config = dict(
    head_dim=64,
    norm_eps=1e-05,
    rope_base=10000.0,
    attn_scale=0.125,
    tie_embeddings=True,
    parallel_block=False,
    init_std_o=0.00431,
    lr_mult_qkv=0.4,
    beta1=0.9,
    lr_head=0.00942,
    schedule='wsd',
    train_tokens=122900000,
    steps=10442,
)
MLP neurons of a small language model. Each row is named by its layer, matrix (gate and up: input weights) and neuron, and shows model dimensions 64-127. Each number is 200 + 20 x the weight over its row's rms, rounded and kept within 0 to 999. A neuron's up and down rows have the sign that makes its largest values positive.
After each neuron's rows, "fires after" lists the tokens most often just before its 100 highest values on Wikipedia text that the model never trained on. A number after a token or word is its count.

L2.gate83,212,196,191,181,191,244,184,203,211,197,208,212,197,206,164,184,210,200,208,187,199,187,202,207,182,188,218,160,212,183,199,159,188,180,198,213,188,215,204,172,196,210,209,204,238,186,225,175,197,203,162,185,191,210,209,191,180,168,204,162,135,210,185,180
L2.up83,208,205,194,238,190,232,191,189,180,199,231,215,199,212,153,192,231,205,212,193,183,216,196,180,185,198,228,188,214,186,219,180,169,183,207,195,195,217,214,192,216,200,241,177,199,192,187,178,233,182,206,236,198,211,197,215,227,192,168,195,227,210,196,152
fires after: "N" 13, "R" 11, "T" 8, "S" 8, "M" 7, "m" 6

L8.gate350,214,176,208,199,200,182,187,228,174,194,145,210,200,218,189,161,225,179,168,208,213,176,196,214,188,189,170,204,151,225,162,216,194,194,219,198,246,200,197,194,209,183,195,239,214,193,202,210,183,189,188,202,238,209,215,168,211,201,171,177,222,247,216,227
L8.up350,219,203,169,173,220,211,243,190,199,220,170,186,206,214,166,171,183,180,186,187,182,197,191,204,194,184,208,166,187,197,202,212,188,225,209,206,195,204,183,210,239,176,217,183,219,199,202,194,160,197,225,195,222,179,197,208,174,215,210,181,227,216,203,237
fires after: "S" 21, "oll" 18, "3" 10, "f" 9, "H" 9, "ol" 7

L3.gate43,220,218,170,165,219,201,193,187,188,206,185,205,186,164,197,186,205,196,203,184,174,187,218,186,207,221,211,191,188,220,188,217,184,230,190,216,204,208,196,196,201,221,192,227,231,172,196,187,183,212,156,187,161,233,210,224,197,169,258,168,160,212,200,184
L3.up43,187,203,226,214,194,224,159,197,212,177,221,197,182,180,218,205,176,194,204,211,165,198,160,207,181,219,178,173,199,223,196,216,205,216,220,160,231,226,200,175,198,207,211,211,224,175,216,182,184,215,171,204,227,219,212,199,234,230,182,187,261,231,185,172
fires after: "S" 27, "T" 22, "I" 14, "A" 14, "um" 5

L4.gate233,194,177,176,204,215,212,210,201,235,210,211,144,197,209,198,176,213,191,195,229,218,177,193,190,195,186,260,174,188,214,186,184,174,214,190,179,202,221,182,162,225,199,186,228,203,193,231,192,179,173,180,176,163,204,177,190,170,200,167,189,194,208,197,185
L4.up233,183,170,211,212,211,199,229,184,206,202,200,221,177,209,182,212,175,196,172,196,229,233,201,194,199,204,190,188,197,197,193,252,172,168,200,187,196,142,176,228,179,200,162,245,183,182,196,181,225,236,223,198,167,227,192,188,228,205,219,179,229,190,198,208
fires after: "w" 12, "W" 11, "ur" 9, "n" 7, "le" 7, "re" 6

L4.gate83,211,219,206,211,233,221,223,232,238,185,192,203,163,194,192,181,217,187,200,181,212,187,174,217,230,224,206,193,175,224,156,193,194,178,186,215,201,183,196,210,232,201,203,189,205,180,177,196,201,204,200,171,191,224,157,192,184,198,181,183,212,241,195,169
L4.up83,191,240,190,215,242,199,203,189,198,188,167,220,164,178,174,222,194,176,237,210,194,222,147,199,201,226,227,201,206,206,206,147,204,218,223,221,216,209,232,176,219,187,211,201,184,225,208,193,191,200,188,218,177,197,206,210,190,209,210,186,208,212,209,189
fires after: "o" 23, "U" 10, "B" 7, "2" 7, "0" 6, "5" 5

L9.gate18,189,175,201,189,244,179,208,181,172,184,234,187,191,217,212,196,241,215,180,239,215,178,204,187,168,211,187,227,208,208,218,189,190,222,209,201,251,215,192,207,183,197,212,229,204,185,189,205,211,201,186,216,206,187,197,201,169,187,208,212,217,193,166,191
L9.up18,174,198,196,192,220,174,216,182,197,219,203,215,185,168,192,182,169,188,223,187,163,178,212,181,206,212,233,171,197,213,212,181,203,214,244,201,181,226,209,209,209,195,240,161,183,196,174,193,201,190,185,212,169,182,205,178,198,170,184,218,205,236,187,198
fires after: "m" 21, "P" 15, "the " 10, "M" 8, "of " 4

L3.gate1,202,231,192,192,203,211,206,200,220,206,196,172,191,191,198,199,213,208,245,194,229,192,177,197,208,175,181,213,210,203,196,198,183,172,182,206,222,193,235,244,194,172,203,208,216,193,215,174,223,237,199,184,179,246,187,198,205,217,221,211,237,216,199,206
L3.up1,204,201,231,206,196,176,224,205,223,202,219,170,221,242,214,199,224,209,206,212,200,183,248,193,230,211,185,215,236,221,208,184,197,223,206,186,207,202,217,225,212,154,251,164,191,210,200,188,189,208,215,199,207,216,185,197,201,212,216,177,208,203,225,208
fires after: "re" 14, "P" 14, "g" 9, "t" 7, "p" 6

L4.gate174,187,189,213,194,207,210,179,212,186,226,189,207,196,238,205,208,196,174,173,218,207,172,163,226,201,218,233,183,139,200,187,211,201,191,211,181,231,193,185,213,195,185,204,243,220,191,209,224,192,185,176,160,191,197,159,199,216,201,213,202,215,200,245,211
L4.up174,206,142,224,176,187,181,179,176,200,211,200,187,203,203,197,195,193,174,173,189,193,205,161,171,192,202,176,166,196,216,226,207,203,226,225,142,180,184,213,228,219,202,234,183,191,189,191,191,211,167,215,216,183,200,188,165,218,231,151,206,221,200,188,198
fires after: "| " 16, "- " 16, "the " 15, "The " 5, "G" 4, " " 4

L4.gate176,236,182,185,202,194,222,223,215,164,211,172,169,188,191,164,184,228,222,217,168,209,193,199,231,224,192,217,184,181,200,199,205,190,235,184,161,227,210,206,222,224,190,218,240,211,181,239,212,224,194,216,183,207,241,163,207,170,202,220,211,202,233,260,193
L4.up176,210,171,194,202,201,202,191,216,213,219,203,174,181,230,196,219,202,217,201,211,197,209,235,172,203,202,201,219,176,205,188,182,193,190,187,210,200,235,217,197,192,267,172,195,174,190,229,211,208,190,190,211,222,176,194,184,209,159,192,225,170,197,200,213
fires after: "i" 32, "e" 13, "u" 9, "as" 9, "et" 6, "a" 6

L4.gate117,222,204,235,201,245,183,213,179,220,192,157,237,197,210,195,203,204,204,193,191,198,200,171,243,207,165,190,193,223,197,184,205,187,205,202,179,215,216,231,192,189,160,236,195,207,199,182,233,196,211,212,153,188,222,188,199,157,191,234,194,178,202,176,176
L4.up117,222,195,178,190,188,169,193,217,225,200,182,218,210,204,190,174,224,207,205,200,165,206,204,174,151,193,182,226,208,182,191,191,199,201,200,163,209,185,176,214,204,175,155,168,189,201,188,181,218,223,227,178,211,202,164,188,220,247,178,194,197,178,211,203
fires after: "m" 18, "M" 16, "the " 10, "a " 7

L4.gate252,192,213,215,228,208,232,191,208,163,239,206,209,212,231,154,171,192,195,205,169,202,226,182,202,212,188,216,183,181,189,226,195,179,179,167,190,209,231,214,195,206,198,207,194,223,193,238,181,181,205,158,162,196,218,167,185,207,222,219,221,182,181,198,191
L4.up252,218,218,200,231,192,208,209,227,183,178,170,219,169,175,186,207,201,206,201,194,220,209,174,208,218,215,193,182,190,196,200,187,187,160,161,207,209,184,196,193,214,220,171,231,169,212,190,191,187,195,217,200,169,218,193,209,198,157,232,168,192,230,238,231
fires after: "E" 19, "e" 13, "i" 10, "A" 10, "o" 8, "re" 6

L9.gate221,194,157,214,203,177,211,183,195,197,197,215,198,242,228,172,204,213,217,193,194,219,185,191,178,190,189,229,182,234,211,223,194,198,197,177,218,210,187,150,159,224,214,201,170,208,206,197,194,208,217,203,186,179,213,187,196,235,211,156,214,197,213,169,217
L9.up221,163,168,224,219,211,219,193,174,203,198,217,203,177,213,184,210,203,227,197,187,201,195,188,184,173,196,209,177,163,196,171,216,179,169,205,201,203,217,203,198,232,180,165,201,179,176,204,200,179,202,193,176,187,198,219,202,184,208,207,206,197,176,181,243
fires after: "W" 29, "w" 13, "s" 10, "pl" 7, "s " 6

L4.gate305,184,194,174,176,210,168,193,203,234,184,231,204,225,214,205,166,244,196,205,202,214,224,194,217,164,190,216,211,212,201,215,218,162,171,202,267,183,210,196,211,207,168,180,176,191,216,202,186,198,232,167,202,202,192,182,177,169,177,199,182,222,195,206,178
L4.up305,176,211,184,200,221,190,187,229,218,221,186,214,174,210,213,241,225,239,169,183,225,180,235,204,218,212,210,210,216,204,213,174,227,200,186,171,181,202,170,205,180,210,212,198,191,204,191,218,185,195,218,240,184,172,193,193,222,198,190,181,193,204,215,155
fires after: "id" 21, "im" 14, "le" 12, "s" 7, "ad" 5, "com" 4

L3.gate255,187,172,182,161,205,206,192,185,208,208,218,199,173,156,169,181,191,220,206,166,194,205,223,206,222,191,203,206,192,228,187,203,205,238,212,204,203,220,189,212,195,229,196,215,208,159,190,199,192,215,197,173,227,200,185,206,175,205,216,158,179,194,204,203
L3.up255,232,226,183,220,191,191,194,198,214,199,239,192,219,191,219,222,201,197,194,197,196,230,219,152,193,188,208,200,204,220,254,161,213,196,177,169,222,225,208,216,213,198,178,171,189,213,216,187,206,173,165,240,214,218,191,217,209,217,190,227,192,210,212,183
fires after: "T" 86

L4.gate20,226,214,176,195,219,205,215,199,187,244,170,198,213,161,197,180,166,221,232,191,220,181,195,186,241,184,215,207,178,220,191,208,225,179,188,232,192,175,207,197,178,204,237,205,232,192,227,189,208,225,230,198,166,211,184,188,193,207,231,197,184,194,224,185
L4.up20,176,197,190,218,206,184,194,210,194,189,183,202,195,172,191,206,206,191,174,209,215,224,171,196,201,222,199,208,180,214,194,230,217,189,205,196,215,178,244,195,190,225,201,184,198,211,202,162,193,229,227,215,194,204,212,229,194,204,251,154,221,230,160,215
fires after: "ri" 21, "R" 20, "G" 8, "u" 5, "i" 5, "E" 5

L3.gate131,204,174,182,192,250,192,182,178,191,188,198,211,190,200,207,203,224,210,198,189,166,189,155,189,186,160,235,214,163,196,188,229,212,226,194,211,227,214,232,169,219,201,183,200,228,202,216,226,240,228,175,169,219,225,206,195,215,230,207,182,180,174,214,202
L3.up131,226,203,207,214,216,224,181,218,210,201,194,208,189,218,184,204,196,198,210,194,198,189,180,190,220,227,205,209,199,212,173,235,172,227,200,163,235,211,192,210,179,158,189,260,199,159,201,234,156,229,227,172,188,240,205,163,211,252,194,193,196,242,195,187
fires after: "A" 30, "\n" 26, "H" 17, "S" 13, " " 5

L4.gate94,223,178,193,189,189,200,186,152,212,226,201,167,223,234,215,201,194,221,194,206,217,182,171,220,203,205,195,149,198,236,183,246,205,191,189,189,232,181,202,236,172,188,211,225,237,207,212,199,170,231,200,186,219,198,188,181,234,202,217,243,215,220,176,162
L4.up94,207,209,200,176,209,208,176,211,221,198,187,223,214,200,260,197,233,191,169,171,227,187,195,179,177,223,203,216,213,200,194,186,184,218,204,216,190,187,233,197,216,197,234,212,201,212,170,175,183,237,213,190,171,217,203,180,181,194,207,218,167,174,181,234
fires after: "the " 60, "first " 8, "a " 6, "The " 5

L3.gate9,234,212,206,215,253,224,237,182,193,214,157,206,211,185,219,222,198,219,186,237,168,179,190,208,211,177,185,176,186,184,177,218,234,188,175,216,241,168,196,214,208,217,218,199,209,218,225,213,189,208,179,209,187,213,167,169,176,192,202,199,166,209,210,206
L3.up9,184,212,213,251,217,184,172,198,214,203,201,206,199,181,214,198,185,162,172,208,222,209,168,211,190,224,173,175,224,191,210,188,200,194,214,177,226,164,211,167,193,194,230,188,204,217,202,231,213,162,180,208,192,210,221,169,207,207,194,205,192,204,150,198
fires after: "s" 87, "S" 8

L9.gate183,208,198,196,189,252,179,207,239,218,221,178,195,191,155,223,188,204,209,174,166,188,223,225,206,187,207,206,232,215,212,180,194,216,217,187,208,218,221,182,198,191,199,205,225,203,198,192,202,190,198,166,169,213,230,209,182,210,216,214,181,191,226,207,186
L9.up183,218,197,177,198,176,216,235,209,203,204,215,170,223,200,218,163,185,232,200,155,223,192,227,182,190,197,179,238,204,208,178,193,180,234,181,195,179,186,218,203,169,217,194,176,195,205,216,217,178,210,249,225,156,222,247,180,213,159,212,200,193,181,194,186
fires after: "an" 13, "t" 8, "as" 8, "le" 8, "in" 7, "al" 7

L3.gate356,231,201,181,210,201,180,226,196,179,185,197,221,225,193,188,221,195,204,218,179,191,201,211,219,215,152,142,229,194,187,211,183,177,183,183,200,192,216,156,181,175,169,184,234,232,175,201,173,194,211,208,204,200,205,235,209,237,170,197,157,186,220,174,202
L3.up356,208,198,217,232,185,192,206,174,183,180,221,228,208,214,175,219,207,198,209,205,177,220,222,218,195,212,180,203,234,153,220,203,155,167,187,186,177,194,216,183,199,183,221,192,199,193,169,203,207,252,204,198,178,206,183,229,242,178,200,173,202,235,176,184
fires after: "pres" 16, "pr" 15, "comm" 11, "p" 11

L3.gate352,247,213,180,200,232,176,191,165,192,201,181,198,171,184,171,178,218,151,198,223,176,206,172,205,192,183,213,155,184,184,160,240,211,200,206,225,236,208,202,172,188,207,194,227,237,188,224,201,199,218,174,165,222,207,186,190,197,212,204,170,211,206,210,188
L3.up352,214,208,153,217,162,211,194,200,216,223,210,184,186,209,205,214,171,189,187,217,155,227,201,201,179,198,221,208,197,208,189,229,194,189,193,210,211,234,186,198,181,223,192,176,207,214,209,207,206,181,151,185,217,179,218,182,185,209,201,179,196,203,179,198
fires after: "S" 40, "K" 21, "J" 12, "H" 10, "s" 5, "T" 5

L9.gate110,207,167,216,160,215,202,161,207,216,215,191,139,199,220,231,182,212,214,211,180,221,176,206,182,207,170,156,186,177,230,190,221,214,211,222,187,205,206,159,225,203,184,197,203,200,203,193,227,207,209,230,189,208,195,209,189,205,196,175,191,185,173,181,205
L9.up110,197,170,237,182,206,196,192,193,182,191,194,161,211,223,205,205,202,165,188,189,203,198,195,207,193,202,197,216,218,222,197,163,162,216,203,201,202,221,223,186,227,199,220,170,212,197,191,206,213,176,221,184,201,176,198,222,209,210,181,260,217,150,184,224
fires after: "the " 27, ", " 16, "| " 12, "a " 5, "of " 4, "with " 4

L3.gate251,194,196,145,199,240,168,194,166,226,247,220,195,207,194,219,165,198,208,214,180,224,232,177,207,209,210,213,191,195,207,196,216,201,225,214,215,187,205,184,213,182,177,199,233,218,213,228,182,193,219,211,211,218,218,194,189,152,209,201,183,199,213,178,197
L3.up251,166,219,209,235,218,184,194,197,187,204,200,168,177,175,248,213,190,178,218,235,199,216,162,212,207,207,227,185,185,196,212,193,181,199,213,231,195,191,212,183,180,178,209,180,202,203,193,230,235,192,172,214,171,198,227,197,193,180,207,191,225,192,201,215
fires after: "B" 20, "R" 17, "c" 9, "S" 9, "C" 6, "| " 6

L9.gate118,209,163,184,183,215,211,207,224,255,206,212,192,202,227,203,223,219,222,217,182,239,174,199,217,171,189,212,184,184,223,200,246,180,185,202,218,225,227,194,203,216,193,245,175,187,245,196,212,214,204,192,168,200,212,157,211,202,168,168,208,222,212,205,178
L9.up118,162,216,208,210,194,168,206,194,234,213,185,204,191,203,212,188,218,175,231,197,181,167,197,212,218,199,256,173,165,243,185,209,199,202,203,202,208,229,183,205,226,192,198,225,189,219,191,207,192,201,195,213,155,208,154,201,199,196,204,205,254,221,206,193
fires after: ". " 22, "H" 15, "h" 15, "to " 8, "-" 6

L4.gate267,201,175,175,169,167,201,205,193,233,179,196,212,178,208,184,212,239,214,185,225,187,205,212,178,235,194,205,228,217,191,202,229,217,178,172,217,205,212,169,175,215,228,211,217,195,221,202,182,213,201,138,188,221,245,218,182,182,191,207,191,187,222,200,150
L4.up267,187,179,203,163,206,201,217,198,206,198,172,231,173,209,196,214,227,192,191,197,220,188,196,193,203,201,188,202,173,184,199,246,200,170,204,202,193,229,245,223,208,192,176,148,198,207,161,215,219,231,191,208,184,204,187,206,190,182,211,224,215,241,227,220
fires after: "y" 23, "the " 16, "ol" 8, "id" 7, "T" 7, "el" 7

L3.gate184,216,239,199,169,241,196,219,175,225,194,197,198,229,202,178,202,205,191,204,219,180,196,187,205,201,166,189,168,223,229,190,215,171,219,202,202,243,198,194,210,200,174,221,216,201,185,204,179,191,198,170,199,203,197,193,174,186,221,159,171,191,190,200,202
L3.up184,198,213,197,214,214,203,189,226,202,179,181,179,226,196,200,196,234,195,211,213,171,181,189,211,200,225,179,190,185,203,218,200,195,207,182,242,217,201,185,205,193,201,206,205,188,204,175,189,179,229,214,202,212,219,187,225,209,187,172,189,206,167,223,181
fires after: "M" 25, "m" 16, "l" 11, "ul" 10, "f" 7

L3.gate216,219,183,224,185,231,161,200,210,206,193,169,175,198,181,186,178,223,226,189,196,191,174,202,206,212,194,213,199,193,210,229,195,179,216,207,244,235,219,209,186,219,186,223,238,203,186,213,210,208,202,202,200,177,257,178,163,180,206,188,186,207,198,198,176
L3.up216,198,204,182,198,218,206,225,159,217,222,211,208,170,220,228,211,210,145,189,228,195,226,191,226,197,184,211,194,189,214,236,178,194,200,187,221,197,270,195,201,220,214,196,213,211,203,207,212,181,177,181,224,190,200,213,158,199,196,198,187,208,167,172,218
fires after: "^" 22, "W" 19, "F" 16, "f" 16, "S" 15, "p" 6

L3.gate30,181,201,185,198,261,169,209,203,187,223,207,235,180,197,177,162,200,197,194,168,194,198,175,228,235,173,195,237,192,213,204,178,200,192,196,175,229,207,198,210,191,218,227,228,223,179,213,229,196,196,185,194,196,215,208,196,222,189,195,191,199,203,184,205
L3.up30,197,229,179,196,176,174,171,171,189,194,219,177,172,221,191,211,212,225,227,211,188,217,201,227,169,188,216,197,222,226,217,191,208,215,201,178,200,189,202,219,210,204,228,185,210,178,217,189,177,185,176,196,164,238,216,219,216,236,196,200,187,175,204,158
fires after: "P" 19, "| " 16, "R" 10, "K" 8, "C" 5, "c" 5

L3.gate6,232,176,149,195,196,200,196,200,191,209,247,203,178,188,204,216,157,219,212,174,194,189,217,223,193,169,229,210,160,197,172,194,203,218,202,220,192,187,198,189,215,232,193,200,220,199,239,180,190,137,207,175,211,196,197,176,172,184,209,224,162,217,167,169
L3.up6,196,187,211,203,207,219,213,204,204,193,216,207,190,205,209,208,219,222,194,171,205,191,229,193,156,202,182,204,182,187,214,193,188,187,228,199,199,186,213,210,216,217,179,184,184,233,206,189,227,204,222,218,207,180,237,155,216,179,193,209,213,213,180,196
fires after: "le" 15, "d" 13, "re" 11, "ch" 6, "r" 6, "y " 5

L4.gate315,243,200,215,211,228,226,203,168,168,194,200,225,193,221,212,189,187,209,174,199,211,205,178,189,206,202,184,228,209,193,206,184,211,201,215,175,227,180,233,188,251,192,200,214,213,182,227,171,234,186,180,223,210,220,210,185,212,212,208,192,213,236,231,194
L4.up315,185,196,215,232,202,146,194,206,197,217,183,208,212,208,170,243,184,232,186,182,213,178,174,180,223,182,184,181,184,212,197,165,220,188,183,188,209,186,195,195,193,215,196,222,208,203,220,210,214,186,256,209,234,202,199,198,177,252,185,222,225,194,194,189
fires after: "r" 27, "1" 13, "N" 8, "3" 7, "4" 5, "F" 5

L2.gate250,196,196,185,198,229,169,225,189,191,209,191,216,200,196,165,214,212,186,244,164,177,175,212,201,213,171,258,235,224,203,209,176,218,205,212,219,232,236,216,209,190,174,221,255,204,211,175,190,205,218,151,203,195,231,169,181,187,173,211,180,208,193,202,172
L2.up250,215,185,210,195,199,198,187,244,200,215,229,205,190,225,201,225,200,213,227,180,197,235,181,196,182,191,216,229,233,210,189,200,220,219,235,219,203,205,209,233,177,187,205,215,197,210,200,186,183,225,201,185,182,219,209,201,205,196,186,197,235,214,213,186
fires after: "R" 44, "con" 23, "Q" 20

L4.gate36,227,188,186,215,220,196,196,157,212,209,233,217,193,191,196,187,189,164,217,202,239,170,180,226,189,177,193,190,177,217,182,224,207,179,204,179,224,184,168,217,201,174,232,206,224,221,213,206,219,202,178,205,170,225,195,181,227,231,190,193,213,227,180,203
L4.up36,224,181,207,198,260,249,206,181,187,207,181,203,218,224,220,171,176,239,181,191,202,203,181,209,204,197,211,170,237,193,188,211,183,228,206,171,188,215,207,208,189,206,244,182,206,193,232,177,190,221,194,194,180,205,194,179,202,234,210,167,204,234,205,199
fires after: "P" 40, "S" 25, "s" 18, "uc" 9, "p" 4

L3.gate132,204,171,165,211,215,226,220,209,193,197,197,201,156,205,208,205,186,194,201,200,218,185,209,187,186,173,195,212,234,210,200,203,214,227,168,196,260,204,192,226,177,210,243,209,221,174,170,210,193,231,181,198,181,250,203,204,216,196,239,207,194,207,212,187
L3.up132,186,196,223,184,193,193,172,190,193,160,197,200,195,214,200,200,169,205,192,210,220,176,244,197,188,201,211,198,224,226,219,212,202,231,217,184,244,183,177,215,197,222,222,183,215,181,209,171,200,171,210,180,173,212,220,177,198,189,206,203,218,201,184,193
fires after: "P" 14, "om" 10, "t" 8, "str" 7, "an" 6, "K" 6

L4.gate93,201,198,197,178,203,175,220,183,218,166,188,201,208,171,185,174,223,215,226,179,204,195,209,224,223,187,201,239,185,202,230,178,167,184,198,248,184,222,183,227,197,204,216,219,214,199,209,200,222,183,189,187,186,221,176,185,224,183,199,190,177,213,171,163
L4.up93,190,207,200,195,206,184,197,203,174,185,197,196,223,225,175,236,220,194,249,243,184,232,227,201,199,181,185,181,198,169,206,208,176,220,215,202,227,191,212,216,220,197,221,178,199,231,207,224,192,202,182,195,201,168,193,193,230,200,173,219,179,182,206,230
fires after: "con" 31, "p" 20, "ex" 18, "per" 5, "c" 4

L4.gate383,215,198,199,203,230,213,197,193,191,186,206,210,236,180,185,195,212,213,173,171,193,181,162,199,205,191,228,190,174,224,209,185,184,236,159,220,207,190,202,168,202,197,197,174,206,202,193,195,161,175,202,167,207,217,223,180,189,207,223,181,208,173,210,201
L4.up383,232,190,204,192,215,230,201,188,196,231,218,215,174,184,212,192,206,227,214,189,237,192,208,183,188,203,215,212,178,156,197,219,177,209,168,192,221,213,195,159,182,204,196,197,203,186,192,184,187,203,236,183,159,236,224,186,201,215,199,197,188,208,206,198
fires after: "\n" 100

L3.gate59,215,182,186,198,240,190,216,189,181,210,162,200,209,190,191,189,208,186,213,183,230,189,200,226,231,208,194,195,191,208,193,227,201,190,193,207,204,203,183,200,197,192,204,202,210,175,227,172,196,172,153,173,183,236,182,199,188,192,190,216,186,196,173,175
L3.up59,193,212,195,217,175,176,195,180,179,211,198,185,235,193,201,182,169,219,214,213,211,200,166,191,224,187,210,216,196,190,177,218,227,239,179,214,185,202,214,206,203,219,223,191,217,205,198,220,199,177,206,217,220,194,212,213,190,211,202,223,170,171,158,176
fires after: "- " 28, "| " 10, "T" 8, "s" 6, "}" 6, "{" 5

L2.gate367,198,189,165,189,225,183,169,185,207,207,189,162,186,197,181,183,194,195,197,194,176,201,224,203,243,190,186,256,183,194,190,232,206,217,184,200,209,195,199,158,204,215,213,199,231,202,181,219,200,173,147,191,176,191,195,194,187,218,243,197,210,201,220,186
L2.up367,176,198,199,236,205,166,191,202,207,203,205,183,184,188,207,201,183,169,195,203,220,206,214,176,235,196,208,223,218,182,171,207,203,222,192,208,214,216,198,176,194,190,215,196,184,183,169,262,213,148,154,206,191,208,204,185,225,222,182,221,200,193,212,170
fires after: "h" 21, "s" 18, "i" 8, "T" 7, "b" 6, "S" 5

L2.gate216,208,162,188,198,220,203,222,159,194,200,209,186,222,219,155,203,207,200,208,189,186,197,216,189,217,179,202,202,242,212,207,221,212,216,208,186,235,213,218,176,217,213,212,204,223,192,212,198,161,202,184,148,230,229,216,164,205,208,192,170,186,225,192,193
L2.up216,181,182,193,205,208,224,207,185,206,181,212,238,206,193,191,222,222,214,206,198,218,196,205,195,204,223,204,204,219,186,221,199,223,237,203,199,212,185,210,194,232,222,200,196,191,193,222,190,207,215,191,168,205,231,237,187,220,162,213,192,212,225,195,192
fires after: "R" 19, "M" 14, "il" 13, "m" 12, "ic" 7

L3.gate275,202,203,204,198,207,187,224,199,166,191,191,220,211,206,194,221,226,244,231,199,201,191,172,157,214,199,160,206,192,221,221,241,187,204,229,191,194,154,188,207,214,190,199,203,195,196,229,182,214,194,176,216,179,206,195,222,206,209,223,181,223,219,214,174
L3.up275,225,181,204,169,238,203,233,194,197,193,178,207,204,193,183,208,229,204,214,181,219,201,186,193,220,183,188,186,209,202,190,172,168,206,196,201,209,215,204,225,223,193,200,213,184,198,225,231,202,216,218,210,178,186,204,222,198,208,182,201,221,228,209,205
fires after: "1" 22, "ir" 8, "6" 7, "li" 6, "r" 6, "ou" 5

L4.gate284,183,222,207,188,230,207,209,210,202,216,203,169,210,220,238,198,233,230,158,194,213,181,214,233,204,188,179,227,251,191,208,203,182,199,177,216,228,206,206,204,194,194,232,218,222,208,177,174,196,251,195,196,211,180,206,183,194,193,212,173,199,181,179,179
L4.up284,208,192,201,194,228,190,218,200,222,178,185,151,214,204,200,203,193,221,237,238,168,178,206,186,186,220,204,201,202,178,202,218,170,176,199,200,159,193,173,175,224,172,200,200,200,232,177,215,185,182,207,207,167,200,200,172,213,204,168,175,224,197,204,223
fires after: "M" 25, "m" 24, "is" 7, "p" 6, "on" 5, "ex" 5

L4.gate4,205,192,209,221,213,222,210,186,198,194,213,217,215,182,197,210,203,235,199,205,205,181,174,223,211,160,195,201,183,212,214,212,197,197,203,207,206,177,212,187,247,191,236,203,192,181,180,215,190,184,176,212,207,231,189,158,219,225,175,204,200,192,200,203
L4.up4,180,186,169,196,192,193,241,217,255,192,215,201,212,177,186,190,171,216,163,207,240,186,236,208,188,174,197,227,199,173,201,199,225,203,187,178,190,183,188,192,214,224,241,200,190,168,214,225,180,222,221,218,215,172,224,191,218,227,170,230,167,207,192,194
fires after: "em" 13, "M" 11, "P" 11, "s" 10, "S" 9, "C" 7

L4.gate62,218,212,188,205,203,207,221,225,176,185,230,177,168,215,194,204,212,231,205,186,182,151,220,201,182,195,215,229,201,233,219,221,176,173,190,199,253,199,243,167,205,200,218,190,222,180,220,201,216,222,188,187,212,218,173,221,196,240,215,196,218,183,208,198
L4.up62,218,196,200,213,190,218,177,182,198,187,190,194,180,211,230,221,182,199,217,209,179,161,185,211,196,241,203,182,185,208,182,223,190,210,199,236,192,202,212,169,206,197,178,212,190,178,188,212,199,209,167,186,207,229,171,184,162,179,190,214,206,209,229,161
fires after: "a" 19, "T" 16, "ou" 13, "i" 13, "H" 9, "h" 8

L3.gate73,189,204,176,210,194,140,216,228,215,191,204,176,199,198,217,213,222,176,211,205,182,194,152,179,230,179,201,214,192,224,205,174,173,208,245,208,201,226,198,174,227,179,220,220,199,208,218,206,191,161,163,204,211,251,221,196,213,194,180,195,212,220,163,198
L3.up73,224,189,182,234,222,199,213,218,196,234,187,203,207,205,180,204,218,183,192,212,236,191,194,230,216,176,201,218,168,178,183,199,173,225,195,226,214,193,208,182,201,178,242,207,193,167,196,200,229,219,163,237,196,210,205,192,198,193,219,242,160,224,201,158
fires after: "S" 31, "p" 17, "up" 11, "sec" 8, "s" 6, "pro" 5

L4.gate51,187,180,167,204,203,183,190,181,152,221,201,183,169,207,198,212,196,196,206,208,192,189,234,196,223,170,146,214,247,206,206,199,183,209,174,217,194,232,183,212,202,183,236,236,207,200,195,203,242,197,189,212,176,201,177,218,191,183,244,193,197,214,214,182
L4.up51,180,189,207,180,243,194,188,234,161,199,171,190,205,258,200,219,166,183,207,202,225,202,222,189,228,183,185,195,235,196,221,238,183,197,185,192,140,228,175,160,221,237,203,205,191,197,176,205,201,183,216,206,210,213,221,195,229,217,184,176,209,193,197,192
fires after: "A" 18, "P" 16, ". " 13, "\n\n" 9, "that " 6

L9.gate353,164,185,197,219,261,198,185,210,185,210,208,166,178,194,196,196,221,201,217,229,182,214,198,231,193,189,205,206,149,199,206,218,179,171,221,178,187,206,180,204,228,194,197,192,202,180,231,198,206,222,194,159,222,178,209,203,204,187,207,221,213,214,199,203
L9.up353,180,212,226,194,171,182,189,174,206,222,210,173,219,221,221,197,234,200,201,225,227,188,147,202,244,222,187,179,212,240,218,200,192,210,173,193,188,214,205,218,193,183,203,167,213,190,200,209,235,182,170,192,165,179,198,204,191,220,209,221,231,188,205,238
fires after: "| " 17, "C" 16, "the " 13, "B" 10, "1" 5